config = dict(
    num_attention_heads=3,
    vocab_size=17141,
    norm_place='pre',
    positions='rope',
    qk_norm=False,
    attn_scale=0.102,
    tie_word_embeddings=False,
    parallel_block=False,
    init='uniform',
    init_std_down=0.00264,
    init_out_by_depth=True,
    optimizer='muon_variant',
    beta1=0.95,
    max_steps=14665,
)
MLP neurons of a small language model. Each row is named by its layer, matrix (gate and up: input weights) and neuron, and shows model dimensions 128-383. Each number is 500 + 25 x the weight over its row's rms, rounded and kept within 0 to 999. Numbers have three digits each. A neuron's up and down rows have the sign that makes its largest values positive.
Before each neuron's rows, "fires after" lists the tokens most often just before its 100 highest values on Wikipedia text that the model never trained on.

fires after: "the ", "\n\n", "is ", "was ", "an ", "a "
L3.gate673:505523501498491489504511522505485528477495493484531488503541520523498523460510494470524506499465511518521472533514497511526470479451493551527485540508480483497502501507487512502459491520503559452468474530491522490454516504441490500523554567511465513452519503536504505497516511490533506506507504519520542490537472504486525540486529537548523512510497492498527506505464460532507499522457514428488513492474463471475493483484502508503479468507465474547533499567507508516530510441481472474456521516470468546539526524556497479508507485514530475487517538476473487491514459508509516510487517503532467499508486558517499502508518503514525558483544536516476535500503499473560546525503491500517453490515551492521466512526502514468467494464483508506476503479491495522489526516490492
L3.up673:466508498481476519523536530510525517512509511518512461497501481513520498485498531521487507555497514497475500529500470489512499525508484566516442468507502489504499550484456538500498506515484502497496476481488482481485524496509517526509520506528489474461491481553511505486504501531466496503467485522448516503540483494518523473445510473514471522528497477514535499517475482505474498511551508500505532507485501472479488473534566510495512482540518441512490499521497514471516449477518475501501499475472498551492492493530518487480547447513554536482539547501495510515486494528492491504516513518510513510464487504547474522507554527494463516520487504455481514494531491481506498527513474483488470478539489528520525495526489502457514512492476518517467524455501529467474535510534475

fires after: "| ", "- ", "or "
L9.gate862:493513500486520494503535555526458530507509471493498507513506528527521516437512500484531539536457491485489521492515482489490506475495495469490508485489481534465523531465506512489465520491457508570503519524468451511508511481500512500483453503515570481550493545507482501510492474531477469499512518499511510519522500478451507522508551487542489447478528495493481478525503518479538471554508510536531505490483505478529527473450502476460504542487521470460483501474485532515546506477505523491514468548512504494521470505523484505499544506488515491490514517505484454505575507501489503501510482532498480527474448485522526506436518500519530480468432451505529463473495492453486482487517543502543529453484479465526441532499531496482527479523471470464500532507494493486486505456499493
L9.up862:495486502549498508512509491474513509454505489530583493470512489489486499528517519493553470482467510514492536463483497510515472515462524527500475486446496452491516557480533491488478494424531549589494505475520497502495507507517550481493519503504552494514488490506496504443489501526536520515523516534477492508514481512478494468512500472503497447487475504499533509433527490473526466523514481488493485535522528506512520472487488511481528484516484502465541496482481539474492492489475497533520493497512545497482536506540545441511502500508529482483486468478505477480480503550469509504481480519524524522523494467503510468475517499508515533453459473492516543522513499507492480517540538483501484490462491509488479502532500425520459514503511502548496498570475515475492500512485489

fires after: ", ", "well ", "also ", "and ", "which ", "It "
L2.gate804:492486523515515506488458494510484508513518553521466498495489508444498549514512533506507507522501519526504490518510490511530524493525542493495492536534505441538522503513508499496493519538482496518497526458499534505544489489512467509504490532469540506492515484469488549510518529526528482510520518518507457518479456458477506501521487502538510454517474508500528488523505524521512466499490496473537536532524489509480531475462520457492502505499523508533484478493491491492497470474497507500504485511475480504484477446510545491453500448499496497494536502514529476487544503504502565432508499518518519461485483514525482533471479483524492472508539442508516523493472522524475527469478548491457486539496510538495496476491516523500495465525509519551493509529483521552551501509468482
L2.up804:464468479516469489474478445508466490537528572508461478492444509501522544475530561562489507508533474515498514475500499488475498456492544479528512502518492503526466500495485525511462497513507524523491535468480508514487509489483531470496504509533520470520511556484453516466540516498480548508513511477511475510468508499454512464513450467502470503521496491490457463510490498504497443473544486502486475513495469548479507500494483503498509463500521531512533533512465505477514514479513482472468473508509492493518500498521529442516480487499495496494525465540460468471507531520512468489520520454514493493482534514488499483517491496493496546483527491508507493520524464515516533506516492535499524504483555505554503519506519514521487482514459497543499502485536503492558485489512506

fires after: "N", " ", "ex", "C", "Ex", "R"
L5.gate806:518484491502494492547503486523454481506508494489510533476535488498437490464521507532498502533497527540497470532516501529470538533506562523444516522519508530518527520502490493463474470500502474505500497507521475508494440521526478489555526515496468498524496525463480506503527502490483516466496541501470488512461507472538458469501494488521520571524496523498528453532524541519526464513508518521470489477505509510504541527548514516494496506529470510511510513495450516470498488484514478532508476505512509547495495477504515540511456498498467509498553464501482500466500523456506498481474545483510546474540513522484427479504497558456513479526540486488507530514518529511480506474496481482516463514502454490489497514458472485524461536489539510522545475506492478487484475509505513
L5.up806:527497543498468487497532501493487525429483533485494516494500465512440480501437504493480494537494505491476495523495480496487488513496477512472514531562496510522493438533455513501436508527517453480492494496506495486495542510486473496507493486513500473501508521508506475474479502479527495480487473488496475481478489500545525495524500495515505436489526490529503514525491500484469511504510522464467544537492479449480516491496503476487475513479488489521484515539514481494504511520472522518492523513477511479524510485504487461509550492517501513525467484514524532526552523482522524504524500464505524530508554536469514523503586471524493482494487486532483494493529469494507547506489534540493552496526478489510505494500519475518460467477474498462505516509528483480524518498569530

fires after: ".", "| ", "play"
L8.gate1018:460516487483501521458490491531485498465505507473478504486521462522515516469504509479510513509493481535547511513505498478507451510503527494538519485524456499485483461546515535481489518545492531524527493521502484512507450541525465475507507529507498452517469491469494497534511464534491513486526559497498503545483517532518474537536454521539515418509491527519496487536474485519554513442504509490502511506513504480499515479467528466431529550512501487556451491493498545511476487511519520543513519521512496478541497495498454467504488519522471503466506497493517487515501499525482489480532470490454482509533503538506466518454482497522549506493489494511518454463505513503503531528498486536540481486513482539517431536502496472496484485505483437499495475531512526484503498509495484
L8.up1018:506514520528491505511506477487483462493475534491485522474487542449522483537451530523515504501509554536450449486499452483492501523520501493470512515504499507484528501516522518520496506490508527539474522512515502477516537482484471510527488483556497475480545486492507477509474492492459485508492532514521508507534487488516552495554562539518524547510479482524513473501455515490496487513497504479468520502514511476457484514490509503500471470477452484459525477471531445463489525467509511533523497495528505527486495484471507465510540516541482481497485482497498482506522535523491498510485528537500512508474519507536518485487486543543498487493498494479545468504467489473511533496465530508510482492469489476480462505529501449537500482458515498497510480502492533501492435495500493

fires after: "| ", "nominated ", "to ", "Qualification "
L2.gate997:500554491539438513497478501497486484465509476464492526471510468489507503453524510486494550496519497484491480471513505482490502545520516487490477530465515541454511510502515521473478526531490466525484483472506472535524515499506506516449524509544506490489543516502476454518450507491504491529516502492473486499492458518543482528500488490502495523476520477506472487467499486477485482521487494493507496538513550484515541507527477512431494509481510464510417483521488501477494474490507490444507472506514533524543509517501518484505514472513530509470520523502441457511488474457481481508507483525468522516430524498505484498510457501500477543509484505462530515528475478498512506473494495531475516479497470466522534508524501477511488521505497504444492509473522515492508505524489459
L2.up997:477491550500484529505461503488526506491474455449512537461521523520472535503506464516504530507507488500491488478538528479522449539538542486525506502497507518500521514469515539482485485519508480496516492490478473525474486499488543493480540462516547501515515523538483506489486501549452530515480544484488457546512498503525467495462511447511505540517532495495499508476529499506448502494528529469539485495496520527547533529508504513479504499514511498493469500511517510467521491514470469492540464522490536528534518498521495512459511483501536548469497583498464479521492483523512481526496474535476526507484444474497474486507502492526470499489516513469530523491495517544503504462510547503494488481509484509541483465515466517494502544507478515449482525504536524508518499504520492

fires after: "| "
L3.gate172:497533497480535545477519472508518482487508484516497501538494463495480505511484520480518459476476538513527513511493474480473495454494533509518487510489504559503508504502488500490478493459502515496503512536513480498475493538452516485534455511506538457468509527487493484521466549490475506494542575502542499477471504539494504513461513519499492502504498533501517502476509508463512480473518527514434515513532473511520527521478500497491489506488474494437493451470537478515481421463547599505523549515483492491455463508453486512478500506460506508473493540501494458506467478481487482454514512461484542530476519494535468487506464487503453450488519475504509529479549481502481501550537488486489473569508502483514505516501511469473519487503467542491527482484482483476534472497485470
L3.up172:456542496469537490509490500515520519497531466512528530499507468457486535480508566515509532511467501490510521519485493466512508494518515505545483492474528511508503530528457562531513506460439504528483516451516526490481569497516530458478512488515520476533487521482460522544499514506515543490488554473473450458475515544492510470503549527494507504527488546482497470491504506523547531523500525488468525490538510468530517470498534519522491470505453526494475497484492469475489467449541502512494515482522515509534483477500557481458505465500535464508499494509482488473483515520480495492524479523524485542492501501505514524517509438498446489517494483499477514525530451460482494492531482515471507557515487536504477498511518515518492467482464528500505511492487500506509484482484455

fires after: "Al", "as ", "was ", "Wall", "the ", "is "
L4.gate680:457591494517483536513509549509540502537532525492475514483503493477481521483525475503482505495510451515497473449486491483510553509461518475520449492546477478470527495519506488511503464506535535459484479507503493515485540479502471507460519527528524482460481476502482494464525484537532463489486531487508514533493486517476520503499530476458499467518464445483520531504438514474475503519537457525514515517493449490486474500446528489485494514521482465525503512530516513462541499476540499469475490439517473565478496457515451531494486470517532505479486514461496518540502496460466518487517532510495500535468488552508510559475523492524511495529508522518509498494533494530506535562513481546510508510489492491466482483481505498514478477483482504506463487536479544546489498480519487
L4.up680:493466460503526521505493487515471481505477500513538464507510494477456503508498537536485539518490486529515478494476461503531504509499481494478501471517545487521462506530488509494504498478477488548537507530466535500461548502486482502488505479543497480517481506532473565556490518482468499496459526459548510510463496448490511478537477527529497574479553505491520475511456518514497510519518483548505529489465485518491459532490505468480469493488484475528468467519517510479516484502521521518506541462496537517510482495505508484421510492484548496512533516494493495484549508475542501503493490487519462504515480520543517507508501524503500487507475497513522451488537493504492506553503531499508498524464501486492485491478481495533518533476473508525516471492509520519502514455521492

fires after: "c", "C", "ex", ".", "Town", "DST"
L5.gate972:496479507515482460485430476540449547493483514481554527492517490466509509480464504487514516495509526488513492503510497514510530539508493531473505543522496458500553486500459515507493556508482481479506465474519545509545503482501466511476521490494489519522545524488463503498535539499534482489476541496491506465534480495512487508477459498525515473462482526466475441503507521545531518531506533495498486486488477506516533470496494461481496501481522460533503505531502504499483525506509471486461566498514514488496474521522539518533500489475481517483461537502484507512457534472531508498474540496474546469494523522549464461483509511502494499494512530512486468514508493488533504461508497523499460489504491488522466510475496461504506503474526511483509519535496472517506506488521525
L5.up972:517531480520475466485531518526470545477477488462492529460481487490522537506449532463486459483538498514469467492486530520487556529460508542521550464466479543454458506476512513469507483498507514482472512492513448513541463479496469521509489523448508514501496491516515515443438511475484477478500468491516548500504501506544497493523491476473502480470537470485490482482460466488523524500480471525553488507524528510519507518501492463477487485504541497499463503511465513445548554522499485532490531518508505484530489515495501498490514470526520507510492506459416507525512543528473501466458490513503474482536510536472502470485506473524488497511475510498539512511535470501504457493518521505518493487489516521478461520515495503514487524493505507487508516515457491504531470501529516

fires after: "-", "–", "| ", "Al"
L5.gate99:521473484494503481551500500520490524529513501524480462480513502498508458453525513487492491547504494489491539507529467502522502489487491501493527527445509507502525551471551504452469503516484522557539521500516496533499509482515472539483499486498505513503497531500523516510505477524486496521483504495506500458504523491433488485491503491521487500478489455564533507477506488446501461517534483515531530503457494521510514476514471485492457504528509478464490523478487512492529448529473525540462488505460525470498506482538500507535477470467524526500499488536472492520476498484538500492527479468484500494505492461547469512530510507494528494523511501441443500520466477495424513482509509504487533469463500525479544504480490476493470477500571505513502483515514512485493495472498483
L5.up99:518525490511499517477517515532528520510497488496485538538478512516491490557529508475497477501482479503545511523524502504455507492524492478499536475461487530499499486469471561523483473480499528532501510536505601537507495519491547513528474474494509509469490521536515452475483490541486479469462497512474486498499524526501540545540515462510518466487481480501530493487487456485475469498512512506447475483545511514500531537542502498509476508467534526532511457509493475486471525491567499518557530524506522502522474527515514483476546491512540501492514494452510538508529466498476467509514482492464492497508514491504524498530485502484506519497523493472508476518445524502511491499485498501535496488513520514468540531507483501490521520506530511488488508502485538517510528516493487

fires after: "| ", "the ", ": ", "- ", "The ", "and "
L2.gate547:473557519461510493485523485484518483476539497510517516453512492468516476520498523546470517549510477526480545489491491504494487493491479520528513526468507512436492514482523547490494496501487503540466522477532471521525510501480511518479512532490461515483504499543494513558497496490488484502469486538499500545499529503518539463502533503426532555556527496509491512495456513541516518463494504508486510524476530485496511463464512486489504481481549504474490519461502475550484474457522481461500505499494533548517500445496483535543525461470493492517548512515506461530484474465497531467480496520494496519469512522524492485514534509504492535476500523485518482548486524460480483528488525484514551496507504505533509473509500484515461519464486518440506530481510505529515485508499494
L2.up547:505515538486474492493508468469512479468552512532509507529535526518502518505518492531440535512525483494478494475476496524520537473510484453503520506453575516479520479507495511487532507475506529512518532484483494544511518493456517503534516508480489512503516481498510517528494475498521487504488524468476487527526499486530535467482517540473521525514522509558487559486500505554553523457535493506455499513512570509511493509508474517516536513493524506504528541481513483548500495460540503511507486491486535547487515501489514502513512492467476481489518514503486494498493522464491535492475518516500530482507512530536534525519513510536473497515486522509517524523526511540458474525547508520535522511499489500469523473487529522531476514474475510485505527510451498532463528493483507

fires after: "| ", ": ", "- ", "+", "B"
L3.gate32:503510505471510479482495513515499505517539478519510510500505513547529477521500480523524480501459530536484445492545466515528461469501496476501551510498533498467471486510520522480504488524517550472488511498500517485487453507458495546507537472489506499498524500499500539490501476504514459506514509515488490563506506457496512491483474482528510527500477490505519520520456505532488492498518503464475517484523509512507500517426523490476494519493506492539542527543490533495443507462508490457503518487513502507525520539485489467534548504524514492509513496511461436449500490512567508476480489517492493522486513515484531500499492500515505497506507505534529500531548525510488476499463490504513490463481562472515503543469467482497482507532480465521477548554485522473476536462533499
L3.up32:470463527481466489510498485484478494534509474493512486482524534532521508495511511508504461518506508459476488463489500505467522460511495526462482494491536469505542517472513503490496517490474523476509486470488532538474474514515516495481509535511466506513525520482464552538494476494502470520486506539542499505470517480524507487508510551535490490462536496506493519541495496498505479507468504509471496498528509521534460505497541465458459512504487462475483527507463496516490521502516530505499508514455540491505516541452507490522533482530480478443458458524518528483503483448534495530475519495478541541531510512474528527506536485502563534534489516531527519478482486529485496460523460512517469486495508434528534495533500472496476463490500501507461512484522485489485544458527520